Weights of a small GPT-style language model, trained from scratch on English Wikipedia.
Architecture: LayerNorm before each block, no biases in attention or MLP, tied embeddings.
MLP neurons of a small language model. Each row is named by its layer, matrix (up: input weights) and neuron, and shows model dimensions 64-159. Each number is 500 + 25 x the weight over its row's rms, rounded and kept within 0 to 999. Numbers have three digits each.
Before each neuron's rows, "fires in" lists the words (lower case) most often at its 100 highest values on Wikipedia text that the model never trained on.

fires in: "that", "this", "in", "there", "result"
L2.up1758:500491511501484508497539460529462515515474490469510520484439494500502483504512551500528487519489508493522484488457531538493477488514503488538536494521471524478499520492461507551472482517503453515505489475513433443472508487499558492500485535492473450519478482489507483475448532504526531548

fires in: "the", "978"
L2.up1652:521487501532494459477481492514500472512511509503474458518485489549513512493549519469485497441472484507533524468492489462502460501528511514508452510474508524488475480492508508483555506543526464483501530518470498498502520467506526483501470527500516515518500463514531472515537513497497500498

fires in: "he", "african", "nasr", "she"
L2.up26:469466524473534521502492519499519486517502453493517472521505482499497510520502467476503501505541489504509471480492454508518464501545500502535468511545541471523499479474523505477466489467503514513473507502511507520496504506495480487482474509545455535543503515453513499496512505532507460459

fires in: "games", "we", "i", "they", "examples"
L2.up485:508497506538468486497464486518491550531495546496446506429527472476505504515487493480493476470495518518481499510465530527500483541485462547458443466521448500487472521478467515492516499489458506477519493518503505500506522504507498493545506506519484462524434480479517506502506496506516502458

fires in: "world", "man", "person", "woman", "women", "people"
L2.up2435:497498532464496474478494475479461492507489513478506449518523498499542496533518499508500500494468492483507473519492522527454493502505488497495505529464504515519477495491487480525536523491506499474554474477497507536504508511473499475525472520503558467510459515527441512517487510484525503470

fires in: "states", "rico", "country", "republic"
L2.up1739:522484544497541423498486486474519485511529512503460542488490515492511478510531517516525533517555528487509523481517497483490499477539513481546494504503484530463500526520504515510486543520513493481516488480500499494497535444442458486491451483523501538540524490489471519538499494501499490522

fires in: "for", "except"
L2.up626:528479487515504490503520497518478474546484520489484518518461545468540497454511470493512519491471444467492498449512498477440499516507524498481486512465512508480514472480504510521467464501474469469484506481507588489499483553497514517528480494527475504498434460477513495497459504456481542490

fires in: "in"
L2.up545:507522506488495503497498490501498515485504516518453488476474489486505497534478484514516502514466509502534496474471473497514537514482555477499546492550460477507553509486497472507546510485488490514476525552533491493527519518488468485485514472543446485499521472479470521485484509533485489529

fires in: "group", "as", "that", "assembly", "service", "authority"
L2.up1844:441486530495489503495521535494476473523483520532497466495488541515509509508534504507462498498507478518508446505479518484500506506501525508481512451521497528513495483490537476455544527452557475475478549499488514495516473534460466466498524502472512470535531465477526506509532479495489503516

fires in: "for", "medal", "museum", "award", "price", "boxscore"
L2.up540:480438497474517469431533514456497426486518510514464479496468493507515496503540512494517509544487487490447498517494477488510485479487583488452538491521564500503509465517473482484532472535473486512471491502505470471507487509514466492525505526497507495495525444529457485478494473509561536512

fires in: "season", "as", "in", "kapri", "year", "sixth"
L2.up1330:449520513538472475503551456516550511496532495491485517510472488488508499513540505486532489525527496502479539509508533471524489493517474507459530541540475501477494480490487487494505538526509480489493529498518459501481464523459502518520521475488483508498490518509508463536530507470486512432

fires in: "name", "by", "of", "none", "to", "renamed"
L2.up1968:510499552519489523549527471526534511485492522479519476534487504533505534489509473532500518467479520507512529497516431477452536463555538466543557533502514523468514495513499432486516520487538519500522564528488537485454520476486492490502504522461507502481474505527496444496470499507478508517

fires in: "to", "in", "out", "up"
L2.up2122:494504477457506505485497522489482481511546474487531498479494500497464481482549467482496488453543509503481472497491489490537469489519507503507497539497514486501480480515509465484498474547494509471515521549486478475469480480508478492519462465494492499528545528459506494510508478513518513456

fires in: "by"
L2.up2722:523513513531496445480517523528442464505505498539499508508479512557509473480526522509504521459496528492480492484520507478477517521514499468493539510521489521434505525494496515497510528509499446515486490494492483511493514460482499499512496479518523505496466477460490502501494555507482514488

fires in: "he", "to"
L2.up1786:512492486463482491477475496517524487509457482476487477533506480483457476498511439474455515511502486501531479533473508510509504436507512505502512533501494494513496504476481536513531522510480503462483549518518507461469500468498478492521516479499454510523477540480494536449500429516510503558

fires in: "of", "into", "to", "on"
L2.up1360:500473542444485481494494502468449474517508516487539453494477498475508521483491527553523530495480543496474497482553503487453540449504452504491467510533487486518540512497520511494545507450528579521459516482497503479481491506500468461465533503474492542522494545516501489462470476476543534436

fires in: "been", "be", "were", "remained", "being"
L2.up2591:515490478523491463507493545484453494497503532480486494464513522469481480515545533489501495522517491504521510551525452499517500506478542521496526498472515480494480465525477502482468501472504523505486488501504473540473483492501501539521488537459485455509528521494501465494472535443496502533

fires in: "it", "their", "its", "they"
L2.up2050:480474510492478491526493485501528484518489465495554532537513466521504484510481526426479467489492516493479510476436488506517514514450508495524503509510494506496497539499500518527512516491452510502499518496462490490527512514529533462511507535473493514513486491534526467540522516494550498486

fires in: "other", "another", "all", "both", "more", "most"
L2.up1846:487490493514457497518456502500472535535506492527515474502450465476498444458489521523495510492511537525518522543534477487515490532558486497552506490512518509488474515452490456541499525506512492495531488508517497484504553480501475516498487542478481536536522497537518532496510463528517492505

fires in: "he", "they", "body", "well", "department"
L2.up2761:466528519484486482477551514510472464497516518491482467488530462491512504476533492456501525527516522491464516476519438500503522479509494531475497465523500476501519495484533501512476521525517488447507540520520485519502490534501487516523521508479489516492561475522521486495460512501460481491

fires in: "the", "his", "s"
L2.up1014:514503559493487491509507508487497519476485524491502497485455484516480460534497438510513504498520519522531551538522516502527510502453478529542522486498541500509527508502520506492497457446505489509508479527501503518498528505508514515517495510545488492528460530529520514483511471508516494506

fires in: "its", "his", "their", "an", "a"
L2.up467:487504536497530550521509489528502516463485501483519473516485528509548527523556500508528488509509531522474498498524481543560512493540449463507508484502464500485550525489546444502472497515528472482496512510514468438508512495510512499473472496483516491507516478489517503478493482560499469517

fires in: "first", "only", "each", "every", "rabbi"
L2.up2310:487480493516471502491511515497495500514466505500459522521492517500530470487460490498528514478488522445494523527519518507525533519491510491471505503475464504518512457475492528505505534468507494490519516518520509531487506514490499564531499522526499492514454469528499470489495487505517509484

fires in: "until", "before", "from", "dennison", "since"
L2.up490:456517499517487471527519482528544512513474511484474493497487478456484507490485505531502491518488495499517469446506509504504510508473531464516496490464512508509525497527514476490511522508465500498466508516507506491467517497548480469440503486495494502494541511507526489544521464485496459503

fires in: "year", "years", "month", "season", "months", "contract"
L2.up2111:494440528540530490489487472506434505485475508526509468472553498498509526540464514508485511541476508501511529527481505486509508530505474563558527533572514556457500498462513486448529524475478501499532546516507526517554554511512515488547510476530527562498470555469529482496520518482482492477

fires in: "in", "up", "by", "at", "as"
L2.up2166:481495480505492494483473502504512525563491516495535478481483489495526473487521454480480513522473485513521484475519471505507517497482509480553506523503510503475507537471537527506491536496524495480446470482492493469494524469546503530488488517502487457501499507500478523510500543506517535478

fires in: "people", "years", "part", "world", "year", "months"
L2.up2428:521487517496483484479488474481493472526478475505528446483502503546505484463507487521506497472517494508528520549474507463502503440494530483507499478535476519493457539525470521465517539449487455512506488508522490515510519465500516474477523498518527519518536518496516524543535511498491516499

fires in: "there", "tammert", "this", "they"
L2.up364:497510458491519461511472490501478490485506476490517494472512504496499481521514480518493502498531488492484499530494478532471500539494474519530497535554492471513500483439523464523516516521497466514524463474449459461488521525463493489499477500510484510523515478496512491497540491502470498523

fires in: "one", "any", "each"
L2.up1045:516485488564488504543501464483493504495525502512532534491520485490496483530495507533489522457498514467472477514524426492541518510513506488476517525507525541496512467474518552538509504498473528447469511477514507499453499505499466508513488462494517516502493486506462499449504514491546483511

fires in: "there", "they"
L2.up1778:496479553521464529531558475553466508478510520503443486481482533550488498542476545447475463454468454508536498505572458504477526549503487500482505497487493510455492551513507502513506459518466522505499483502506525495491539461498478502538537528506529532434509480521573512526492494502464482510

fires in: "their", "own", "other", "both", "various", "s"
L2.up1207:507509488509491501496520499507521500470478491502508487507478510472471530499522519526528563470461543466471544516553460519530506478507477507534521551449500463531495501493532498506568485466509502535503519513523527509513518504501474494484495528503521503523537543528511525477488485475501495504

fires in: "their", "his", "my", "its", "whose", "our"
L2.up2588:500486505520455516510513437524508485501499505509465550514542519513510542554476516491479476462532542504469530491541499496494513484515471505470531465505472458495511496459506512480464488501449485473496510514472468511503505481563467495491523480466517505548518546521524478506552493556515517464

fires in: "to", "t", "longer"
L2.up2037:481510454484507556523525484465533538505502506524498489507518507508513479515533528503506519535507539474459498515506458491504502476537494476474507457482471501492491521511453486459527511496508529466541477540550514464501443437457491504543510498469505503496527523476489518519533535528458510540